From a checkpoint of a small transformer trained on Wikipedia.
Size: 11 layers, width 256, 4 heads of 64, MLP 1024 squared ReLU, vocabulary 1579.
Architecture: LayerNorm before each block, rotary positions, no biases in attention or MLP, untied embeddings, normalized queries and keys.
Training: a variant of Muon for these matrices, 515M tokens.
MLP neurons of a small language model. Each row is named by its layer, matrix (up: input weights; down: output weights) and neuron, and shows model dimensions 32-223. Each number is 128 + 32 x the weight over its row's rms, rounded and kept within 0 to 255. Numbers have three digits each.
After each neuron's rows, "fires on" lists the tokens most often at its 100 highest values on Wikipedia text that the model never trained on; "fires before" lists the tokens most often just after its 100 highest values on Wikipedia text that the model never trained on. A number after a token or word is its count.

L5.up685:103148142110089123165165140150112102119131097124165117135109173156158111153125088134140119108156104088105094159123123195089137162074109176124096129083162117153088147198063114122112136119153187117151120135135178150086168119194200082070135134115074125139171167125161096157126123124137066142083141110111172136115114106141124096142090196073167172130139105101102174123065165109133152093096214117176126093165129140098113081148118107131098143119127127087079054084072141134077080105100131198124167160162135174157110105178043106031113134126168148122086105116130113127106090107114131157
L5.down685:100098159162179128154165033124136111154124155134149123111120178157149153158161147158125116102152120099102112109126170157130106111097113180183120160170135097140162116154155109115125149147135190116180151094100156141146149127099070125066112179151121138112131126126165107141153135155152133076096168109123127163098131142112175079096131110145141111135126103145050160208144105114135132149116152086187097125128102083164107097153088098042061107084108127204085075080140104116184165137155072129145112220119152184107169091070143099120136153114162155153157081124148122141132144137137133123
fires on: "ex" 14, "ig" 13, "ber" 13, "inc" 9, "ent" 9
fires before: "t" 33, "==\n" 9, "ip" 5, "her" 5, "he" 5

L8.up867:163108172120141126120192146089179157079102167110097131146166105118163132096116151142110093123150108098189133133118146152127125119137151055081113136151132134128116180058113141137128126116175111210144124113097112047101159162148141084110119104166095139111139104109130112090136163111126153072106118154154100147144177134119135111104102121197141112169148125169177109105180157109118153096163089138112162149118152137188107075191111109094166130093072132081138143167178118148134179127130128161124102117087062042162164218117148143170083124098171092102128119077155112077079178149162099110
L8.down867:120105087142167129082138143104183085104127190151103121098120118129193122188084164214141130144169173134135188188117125137104122042203114106182114069150122147113126107129143117120151113079124009098127134141096171089116124159158096174099139136137127105114146130179126096097155101158162165072105103116084113117138139096126144109209119096157116099140166227146131118153142067152125100158120162106116160093127150157071085120063120079102087103124089147138088121186113147152126125119186151177133090163106082119075207102144144061129101110137121113117100109171136101100140121171170087147
fires on: "." 71, ".\"" 12, "?" 4, "\"." 4, ")." 4
fires before: " She" 15, " He" 9, " The" 8, " D" 7, "\n\n" 6, " W" 6

L5.up153:168121089212112125093149116148164144168113163083104134138103111152083104108117089079117132082148141119153152160143146125098164144153089162071087112098092124135150082125142138115117147144125138175180132090142129134173141068096097139129151173124138130140152139184093112104151184149084154173083156127070127164115166097017111069156138137158145122133078186100179161116081171178195092122154132190140115130164109158186157095144119171126138088156072091138170158142156122153114144143115089068147124095121107133102150126054081156102179166124115166096117184126184051154132105112112094100
L5.down153:124175069089098145104172106139090149108168127173082122090075153086106088099142109106118114151138176123070139163127128131142155119200136120147126143097097136104109134121171174155117150094165101129090095112155113132129137085121111144115116140156154168136117068120131136159081165060140083177164147180139154116146123136076113122204120038117089187144107076122113173189119113130156089152127162109064152150174123133161146161145145127157150153150082137134130141127095152095112113074132029108165143135095144092110146127132167155138066129117160140103100170146222145124087154139080105143
fires on: "ar" 45, "ac" 21, "al" 9, "or" 6, "er" 6, "-" 5
fires before: "ter" 26, "les" 18, "ters" 16, "ion" 6

L8.up404:122131128129134060065135181111131174146095146105161035124070192111166113162147147063160089155118070085132154155102085182122108130120093165088120113137119159132122109122159123072120200120147127134153157112153097089168198115156186115069073174127118128105128127094121170141129134089172222139110148145116142171048171117094084156102100123130130162095113129105149118091142069073099090113130180178143118110101128137115132148092198137114143072188123135066127104099152126133169102152096121135123090161103132139133115118168070116123120103144152138146157158156104140141115148176146135130
L8.down404:109132167116214140146119121153125089100103117117142130098102134132134131134086154048095144116140153152149107105137135188118117088168107158112132107125215116135096190158103083082151090138115080096155135130082100125115204208112119153092123154122063109125146108057157134128132083118183110147087093165175200129199141174121101129168177156134143120088076135138088080136150106112094067118118131105157136096172113133141121100105136114128122186135137146141213118068163126110162101101203112162094084097148121105105135179148085139101122164183101116122082176179050102104156137095180181125
fires on: " " 32, "oc" 22, " (" 11, " man" 7, " oper" 4, " on" 4
fires before: "18" 24, "ial" 12, "19" 10, "iet" 7, "c" 4

L8.up584:159097137120094142149086171110110117090119084126103138126128141139131126137100083109142085096166162123125140150118107185092144162115178161060164179131132192142069115165101141155151128137169112092217129200167135112140127093093126096171149149134053079123165056105148081168101098137182126111160093130174109149137187133125155130102108122119101089098092157121102170185115100114146113145104146115131144133089081125131137129111096131140111159123138097161109105121121176133104130096159098150183139171105107101169157141182111149118152060152215182129144078155153062116171147110183123154
L8.down584:171116120117125096132129105076194116066171121130124160083181163186151123124111138164104150175165138096128140107167113081144082206100084121111074158105118181091154125126090136123172170124132127124127118095115144125113168147111108155126133112153136114061133095052076099166134137140139115118099123123128133152158107132118125131125181143157105118150136104093167095136155104083128176120124158082123161171134112140132078122081097130106124094070232110130139099144121103086095120110113147200146115134140141103136123106154136051177102136166100135170126111200116161098154145210114116100
fires on: "," 54, " " 25, ":" 8, " $" 6, "." 4
fires before: "00" 38, "10" 7, "50" 4, "30" 4

L3.up384:098108078111066155144160112111107083105145099174105136121112112148099109115108163163146161137078112162129087188167129125125093155098139160102130109103109131137127095165120179123119126131146132179150151126148220047124097075173198169121124091159155105137091128137171140174103120138089142097113153088147187152103148126090116110132090103133090104099070121128096083130111178124106081110127158131129123189105140167070187147166146149146114107107158124076082125130089124115120177110119158137128139127139066049101091119181132123089059171118123123195074077122129117130109157128095107174
L3.down384:163113087139157180130179160091142127090120137083185115147104146139071153131106134166122226163103145115206045088196120173152172161132155174149155124156119114150121113133093083118109102077092155158174162082121081120158174161145150098180123096173174118155096113124182116137067168120154076090090115160125113129115063156145179128141154124114173175127088131130054106089163111095099064094107085120150092137154132128041193102158181093109176070144106111166124080099084138141104144128133106107121140133177146134163145144117148114091113187110152134129126047148100099128127070127099123164
fires on: " se" 55, "se" 26, "ot" 9, "e" 4
fires before: "qu" 14, "lect" 12, "e" 11, "ason" 8, "ven" 7, "x" 6

L3.up362:074066116123114079194180143043160171134088109130082103143172172157147137168161150166092116124157186099112149184118142152169186144087090163128132080156137138126154135132124187098165068161095100093186135175114169074103137103154118150119155112137142104122127168126157067155128125135153181110153143110170124135136114113102166092116125122100109102127127105173097110084106092094177117114138103126117107095121057160134109059108053091121149177150154108061115085204097123149163161197149164134154104124154087117128174168119091169117079169139134136181153134131142104129105159102115093103
L3.down362:154161155059143142082158130082099129112140092169086158106161076111160127128140138149097197089151080110158098098115099152099172100220126123095134080116093156176135156088156121127111125104142105131058093189102087119144163116176148177137124164142186139079135168083129071098166144159130110152138117101163159080123123176100133117211124147126096148144096143107111116114120155129069113141082178109181129178124160129091101183150150076103079136112082125172107113137169120133181128128092046170139130127124124099107154197107103128102098110152118100101104125210132131099145127119101134095
fires on: "." 96
fires before: " The" 22, " He" 17, " It" 10, " In" 5, " H" 5, " B" 4

L5.up4:135115145095114141130152146091139154130105131143159111126152117114103155174202099123167129115137128000165090095115090162137146138069116103095086098160103083138167108133098129131167126181076110130184128138109125087112117147120164150128113080151097133107133133110175118139183125102177152126113136135187090177146134029122180122186111136143155052144099142148152127113158191105077123148071115067077160074126142140169092103074096124100143157133162200086163104166148112121118129118153114100144094165091112168123160136115097131158145189102075138113111123064178111087105151131139152124
L5.down4:099133101168139157136158166124180116087117180131142126053132100120124096165177131167120130103181099049162092119125105121093188095151111165082150092113094135181114147077133132168138103067113107141103070132071057126107131170110111172061168062107172089159107168143160123096145127111154097121179162134085189129148103171100154124199139100123093097175108153146060162091140137161098101119128198115089081106122124175055102135118123128073149120066143097141127113164169134128146099099125127132127142126115094135164140173137134145136103119129116120004141107144144125118113163093153085118
fires on: "." 92, ")." 4
fires before: " He" 23, " The" 16, " It" 9, " H" 8, " She" 8, " In" 4

L6.up539:194092075166129128141116114065127154111106135079136143184111194147111118143124121112099153082135130092135126129114091099069131214119209079122140140162134129088126124114161086094121127147132161130130156157142144156153134126102112102115100163167129112156175090096112111137148164192135222099119128155139115168114201162121093153104061160159077144103107109114108061106146092099172122107136087190131186119125159135125124084094118070167128130174134133141114095158131103123115090116078119172093101089151101146135146187123146129172030142079134147147139150113144152118126097112144089128
L6.down539:070055111094106113161085149117116138093154136147156162061183104136157140155204123128128150132133149070087139143177082042120109109155180083130166101117130144156113104120131122118113112097159158170138121130131119152142108143133141158133167093162175117178111105090089061081142086131117134134172146184155132102167087165077142046134154178137189129118094139167202151077148147113129144066125076132146128167047122118142217120158166164144120116172130153101141175079105108142181126087136122150071141121170113174110096158076110128127109147076124098105119164106089153140089111165147096143
fires on: "ad" 24, "id" 24, "fess" 10, "ional" 9, "i" 4, "lege" 4
fires before: "ed" 13, "u" 10, "ual" 9, "ional" 8, "es" 7, " football" 6

L8.up450:077124162154141063169090114064137078127151145165186121132134168141103103064119045118110159081126118083132143111102129107083157150130125148187129147089161126177163093108109145057115133123169124116123089126150124126123124148142109105151121120102057155146120108117153147155190133002086116158120082155183135119106129146109153135096169134115150097150178164143160140156129111067065096140114079112118133109126086130094154181143129154157093134117146108134107177095151157123081150135146091111131150097158098082078192057116168136155093066148135112118114109102158125100092132131132090160
L8.down450:068113169102164170102118151111042114106086035146129157167178079147144125098082124140109114170144135094117071142122069110149147145164110146130133074159088134137166168087158045099136126112101164125094177108134146173134123174114159137090103145129096155153092156141141157124085120139156151085199152142094172108122105096128167109162103116141176089103137117148163105191145118118128145132122131039083117145029148111123134120140145147172180140093148110108139141076144172148175115073152142083111129158118140146084093103128129157131163079109135161115113059125087131049069156080091084140
fires on: "ed" 21, "ing" 21, "ated" 9, "aid" 8, "ced" 7, "s" 4
fires before: " to" 23, " that" 23, " the" 7, "ly" 5

L5.up121:144144088121109110144122099089148138093126133113112164132080092121127141045102214113156108132163118160171149111155126154108120106162129095183170142132124156133138172126093155080114137127125086111146116076158198093175116076091112076106141171107054113114160093147101161170115178206111079098123136126140126094130128134154095126100103123138091138123071084100103111113104152081194116136101173095110130188098117113100185155072094133131117161163153107141144113143175131131119167175164136152178147128155128101160186184243133218144132137099129141161152131132106110207134137089115119177
L5.down121:113177119112097136133091125109160170074176063072118172105068089125139157181120180067123094088255079092123124113180079120123125168132160161137103059087138128155123133104180188109138176078085150148144119131151138127141099113160062056107128162124177124168170183158120127090103137119142151162093135092152090125107110137088099101146171120139094151152181120148130116158060137187105203129142161104101067095124094079133134132159064098081120087142109094122120135130127161125133124124155171119095132117124103092170167113149139088133112158139161138134174144172164135118139080132115119127
fires on: " of" 55, "," 16, "ong" 5, " or" 4, "1" 4
fires before: " the" 38, "00" 9, "." 6, " m" 5

L6.up344:220145099114153132178115148178088137111125082171181166112093083160143095098131196068126078147045088157132071152090104153083131057133123104090075138119117075110162141116105138152097086092105165128146119145139167103125097124139175106124138120149157089169159162186105151098117102117137141152077163098138181177101081055137078124076104074136100152156150134135106139102085175093134140180151129128138078074111072175099174156097126142127153139105123158109155143082141122147139157109098163142118079186146112134122167137122096095173107184105124144174115086117145123103125126208123081124
L6.down344:116139145158170180103152145132106121100215158140152120120097078147126160113144124116088169051108157156122071146143087069138124103202096128124157157100181109171137163155170099122128165120142140107151107168065150120116144108158175143123136092092166071119169121198085168073164086125122141158158110080082117080139116081156133109113164120077147212162151064163139159139102158128155099119148149180160109067109120116105119154127112131105148087100138118196079131118153164114150081122175148127095135138082112154157142144085041087165103184130144120147093117127146144143089110117157100132
fires on: " In" 73, "In" 13, " s" 6, "in" 5
fires before: "stit" 17, "ter" 10, "ternational" 8, "n" 6, "f" 6, "tern" 4

L6.up278:142123125122112144123151103145138144196177113127138137140157123086119204122103078165171139116078072135090165108118086110129111178067096110110165122116120114119139075186157174071166140147153178163156151136166107157142069089173123157168123100077137124104093140110138133140180118095156125151138128150162057125124053089130106088104154109197165123117105143147141133090091143112133102135133145173086106076114180104145150133131115125108125128227225130128075134120143193169149135140171107063102129088079124060129123148129147122115157124068094130140145127089115126118127192077131111134
L6.down278:170183130101106165089158138050139144130186158176125100076177106126141086109156080091181109112160191118118122130132132121151136183136063118152191104135117146099134155129091120134102090093164126165099140179090097159158170180170141126175115168126094092090168159121059053123133177128093089159076171139112200128096106120098079137105136104132134177173185128122137143171130133091092102081101121100093076138135109079133097205079165159064157146147113085179108121120121083110149143111163088136116131087066139135112105155141111109119123067114125128125158182132076145140146175148140136164
fires on: "g" 22, ")\n" 14, "\n" 14, " |\n" 8, "b" 6, "k" 4
fires before: "-" 28, "en" 9, "le" 7, "|" 6, "s" 4

L3.up96:114125141103113144135130164096124093060096088134196116119123136109111121145156143152114090131079162120145134114187110165094184135106124210132127083095096123088230183115136105091086126133140070088133128160119173113085107104127142105113167080081155108131081130103075130149104159128164105170135109095082198157142147114123186159141145140121103154112136136070108135088114135157176154156137087231089113095060145193161126143154097148171161115192118126030184109131085107131127131143047139129097102133153090127114138091181136133106123171138120140126116075145090120144155062168175128129
L3.down96:108121130116097153123133178136104093067082155156134092060098147079123094083133137149136120223129168104199135075154162143141148162130174132150112144117177125153181141139123077145089134070126107092119135061107116115105120135155092065082172108100098120102123093129107132120122090132178110131113158135095190122136099120110165131190172141180157148102135117115116117092115110161098095115132107183130149089208092147144140187135122160137137022188120128153159101158116136094148148126155114117107102152071110104192167113170158152189094127178138128119092088120059119141140083097125119154
fires on: " ex" 93, " Min" 5
fires before: "per" 15, "pr" 13, "ist" 13, "pl" 10, "c" 7, "ce" 6

L8.up619:042124100151109141151084091097133165122122130126140067154083168102129081136084127102128101109181116164165072095128122103157044125164132098158162153097055130035108077181099118127168093110087133125158120136176132125097104110111126097114140086128167105162183082105154071129145118107098097108124202131165098122070170137136166055114077140124161129152137119150185167151086120101100172163161147114092111140107143167126161103162175155145177137124177103129141169140168120101097098159123159158137138145067131118151126106191146127137178086159159129168135099118138081094114088156130132124
L8.down619:199190133121157110147058122170132182102175122127105070131055138097132131111127117136144169088124087050116145174097146112166138129194137083161158132148108123132063130134110150100129141128140091149152181103208145196133129117155151165160110085107110084157157111200127075152128141212153109102180121163160141172087101136065167128109124122144173132105124067146093154095068119127156137099074085127105142143137147095122123166131139128099124165110135162085070192134118121112188141118150154074121109075078112119109093172102135078134096132125131120145105137159126042124098098117215119153
fires on: "er" 22, " cont" 21, "it" 8, "hy" 5, "st" 5, "im" 5
fires before: "r" 25, "ains" 7, "ious" 5, "ge" 5, "f" 4, "er" 4

L6.up725:162151139128043116158097125144146069164130124124131039110131049152093049118089116125149113126098179084094058101147155103178104088108162092103086147171193128175092123038080104176102084087140085106143072120144145094143151140126120130112129108161134151164085101131109126080124170163117164139093182167140130125129120165116133124132122159133149130137134101088187144176172107154133111106149148131124166191174193103141104173151123140123188177108111118155136114104092126133125156145177139101142128112166068181137155075127174155114167102145114125146126094131158152137112071131101125104
L6.down725:144108174133154138140170129173111100119145134082142193080067157113140122116094060098117119134118122166112094075139078077156136113150128111052135161143179178159117120092098146065148104131118075106156105092172150153127123081130126195105139128130127119129105107148094107136156115156127116097126124175157101113145196061129107128147096188142155104174172082139130208133170124115147113170208149061097142101150090081123124181169136102101140161153158111096072115152143086134132149155100140131100080100123055136113147152158156125074103129149144183142099098151135052169089070097180156110
fires on: "r" 18, "o" 10, "t" 9, "a" 7, "amp" 7, "k" 6
fires before: "." 53, "ion" 5

L8.up342:106096161139117100138075088112124149118153114134121150176078124157095136190120140156089105131133139159084129171130096156141119146021119190148143117118118162116104151104137130153145131163099148102098115125151177190147115176130157093148176101091110140107105116132162169159112153097135106159114144161129160180048101111075087161131149118089104075117125068180086081100137130130140133161046112120089165073170153126114135123142140090111145107181141197116101189097107104158127183091147175089126161121170153112102115104180135137080133061160161198101116166164153085163091178149076074095
L8.down342:077095136152054178163074071127101176098105120152190065130134108165113148154083153145118122122131148154133151180141076201117109172156101111101123123129094116089144135127146124176119158171155137094172097128069066148132159139136080104138156171108188098154144127143108099134163123212130106114146104141110084180072142098128082117138194185100135153177146129110176103116169132086135114165153176087130071171124153120126143120093080161110099115191103124137136126094100086155137110089119134130155110147127068093119130136160186127142103091206083181131117121090142159162147203094165159061
fires on: " sub" 16, "icip" 15, "-" 8, "d" 8, "ourn" 8, "re" 4
fires before: "al" 28, "ay" 13, "se" 6, "ur" 6

L6.up675:121176067082067137129108148120124135109127153156177156159167116114092118162186155124089127087183084119091168095178128170076106123147112160053074119124157164081112065155129156131172178089135102138100149166160109148093160129109177129156116142165091127092119156212131148202070121143156125132156100076103067167124148134164137144140078112159072138056168117161154114135144079172130141144146153159103108151146168124074136114098058104134113123098151088093193172103144098149113121106110175156178150169093151114153119127153126077127080170109190114097126169112148081100113139209166180084
L6.down675:125109119119160126130071111120148129078185142118082115139104158178130055126104100122140147147146146140126158124070087127112100140135142093108166108120060136084093180184068109112132148092121151126191161121119098135140118155107161127116158129193150048100081061110180152093173123073109110103186166164144115123139162166100107082130134111105112143142097151137188167174138210109140119124077075104167101147103107173125166122118098149208159151124082145107134148117131121086130110113189129154073115180179096115202185084092112133136097134088104137121181110180099103138075157110112126128
fires on: "ak" 14, "enn" 12, "e" 11, "el" 10, "ok" 8, "er" 7
fires before: "es" 12, "y" 12, "en" 11, "as" 8, "ad" 5, "a" 4

L6.up468:162106124122145151155151099096081088118119138185084123114140174088116128119145131120181112177100105146121105168128134135070080085097115164177144146133096147115188080165176148124189100129167149069159137140111125080183138120160084099146124162033132094171150141136122143140162160124175162160107057100121101128120147067114121094080117138111115126140138129123095136125104122095134157203111097087096145140170156104135150123168171114127169151149185134137163133100097130131124165104046146093087090142135139084148077088035183180109127131146136142177132088130138130167176188121147146104
L6.down468:092107090113150197126145139141121123111155107113158136108158115091105143153166072139113199149144144121167113122170150107183118187103200120170109185073148134160125081137132161096127130206152123099140169092042140089204154123145121100138113181041108127060175135143135172165130151168154157136111058106088108089103145110207162126149125151160093140111138111133053116123132130180133131122066135119078113153112148165088153124133119126085138085139117217067162139148081151148128130089113156079122112151090096119143191107080117132125099154103092105136109156114128153116118092149154060177
fires on: " Comm" 28, " comm" 27, " Ar" 16, "m" 13, "b" 9
fires before: "and" 31, "it" 13, "on" 12, "ission" 9, "t" 5, "m" 5

L6.up814:144109139199139063131116107139128096113102139129112131180171155105056134128183149185127174116065134153146130114147131150138137101135095155082107103141101103114147086160117135129130126159082160085126101123208149101139126158176143149157122103122139076135110107128119130144121140083130107088092082094072168118065125122130147087131129189106103115196185146207080138100115135129136180098079179162157127115176163131115147125095094125090113163155085150117135120081116088126081082166104134120124160136109117138161118153156161078113090119140148102145120139111190223166076106125046178194
L6.down814:087131136110141161095088109096135129069108211139144114132120134128075110054116079159191141141124098139163149083133146115146132094130101054158106098205112151114103180148108219129157115091112185090157179159177117113103077193125090109128092150159134163155121049100178079092064142147200146117157141125106110135161121090145138114112137113095174190121164170164074096118106098145143140106152138074157125118165147130072159158147095119116155106142086072131132132087154048052117080134164143197087164131064163149149097133081179085113090121141144138096112118133155187137128102131105149170
fires on: " inv" 24, "inc" 10, "cc" 10, "v" 8, "c" 7, "em" 5
fires before: "ol" 18, "est" 10, "up" 8, "as" 6, "p" 4, "e" 4

L3.up300:137095128078150174134118094121107099203146171185086122125122152126109180139146113129117062112127067128132185139159085103118103152121144117095072063150117090086156124113161125100115102109114131087153125116142120117164074105141149076041096075144189183137093150178181125101119155168166065104135200109191160143147105077121182088080099167127115125104183177119149166140065125122152052148157145089156147107154068125133116144153096154143133135170133100111089201153136110149158125090071192113145095145100113115086108092143138090075120144085141190113124139150115158128100095146165125119
L3.down300:130117127146108163091098117115133133147147196137175116124139173164142125153091120184156102149167052117122084132140167143102160078120114157163137121177142106103109146127137157106134138159141092053129133038171174107088165108083121152088116140147204110158196120132098082143158102120158111110101120106145085103097126110096106108164116112156152100107122180136087110128144128128141145182084145146139127123130150131109156074117169071124147118038188130148155159184161166148110182120152096163047154096165113150147096101187132125148120152027113162173122170139109190096152150132097104174
fires on: "ad" 27, "fl" 20, " ed" 10, "e" 7, "ic" 7, "l" 7
fires before: "u" 28, "ad" 7, "uc" 7, "it" 6, "es" 5

L8.up211:156047039117092059157049162096107166113151136157064172112107215189135130112094221105198133160121100157101087174109137105172131133117115164107102076171184107128137099124127107130153117098077121141142123129107086171167186107095107108129147106095138150126128162109149137072143118168122131108125141186141128159120150076110138075094151160158158137063046096122162149122141149117137151173189081114075120101137115143106078108156121075122114163111118136114194150120168153142120192189134131088147114075112164091181178105092141089136088147088137095122137108153158136044165086151107142141
L8.down211:074110184111082162207182133114117063105119093103102107150143165150111127191128181132062127119112141146136123127122051099100111123119101114074109090151078110172149100114116127127093136122169081182144134153119156092122122141106071163180125127154123144122170114158191123103107113131112122133116119134190126147155112150144144090075151223107166127109089077161077140079184179110097112116095128132132143095161128119214125179145202126149112147170123117155102093117203139120141128112130129108160097128184094098114153087098150092192112106149144142125084167134105191128134107149126080071
fires on: " comp" 51, " Comp" 16, " Cl" 14, "g" 6
fires before: "et" 22, "any" 14, "an" 8, "ub" 8, "u" 7, "le" 5

L6.up792:163134145180136119096117103091138151153079125063109106108183063092161101151144114118112106180171192119115100153090058117158146169160108154142153131105123167172127171110135129153115182166098103139149090155181146165067090135137144147144109137084165071089096154067169138128132194128117129159092088097119103107159160104115093077089124151095167103144107123130162181173156113118146127116091160115146036092098125170114100125137090117165062172132142204119139180157117132105131146189174100083168120138083122131063131154074092122139128152142139151106118084183149141098136193095123134169
L6.down792:110119140076096138161090093123117131114119180153116132100146091153105186059127148104070091134170196154092146094169116174167098169191158111166156155097157126157173150124125149153125192063083121109143092136145069110116150176122114186090141167142203132117154131158121088127121124176154107142186125172137107141170156110110109163108166121162116115125134119143119103121062109101145169074069096107162106150116112108135104173106078112147110073152138161132091138106086088115160191170141158046133053149101137107118156154117188196119082106092136131110131116169087145084090165148164104103
fires on: "." 25, "0" 16, "6" 5, "1" 5
fires before: "." 25, " m" 10, "0" 9, " ft" 5, " km" 5

L6.up540:235146111173106114178127154085133088113085126162097095094164136082130090096044148098111140079168100167174179110162145163134155153099114111120079071136118151143136129133111092144139192123154146137154154125145173135122111127100142111144154092092054173093151064158105170106112158165188136105131091154183158147098171111115084157093148141115160124151091152095213148147143076168089106102124152076139141147144078152096115141171076113108113125112085140145105171143134177159137133113182154130144124082091093097180143093199129124145091185139172123131114039114176151112079139145045170138
L6.down540:194144161157113127107123106170132160124048085098111121175135173061096118166142131127108128163130067153170195109151152083095167161172116123107105125127102155077084156159112058135136144097158117147115208180142111154099127112137115104124103169136183099092161119164149197112075101147139019133105140112174109114084137123123097156182112119132150151074127127113150121177051144125095129129130126169108126107137116164113134131086171130181108081124103146094099100144177121180168070144197105128129079143057119092092094152093102092126181163087152164116162168106119138126085120164086136193
fires on: "uthor" 17, "ter" 13, " im" 10, "il" 9, "ic" 7
fires before: "ity" 16, "iz" 11, "ic" 9, "ities" 7, "ized" 7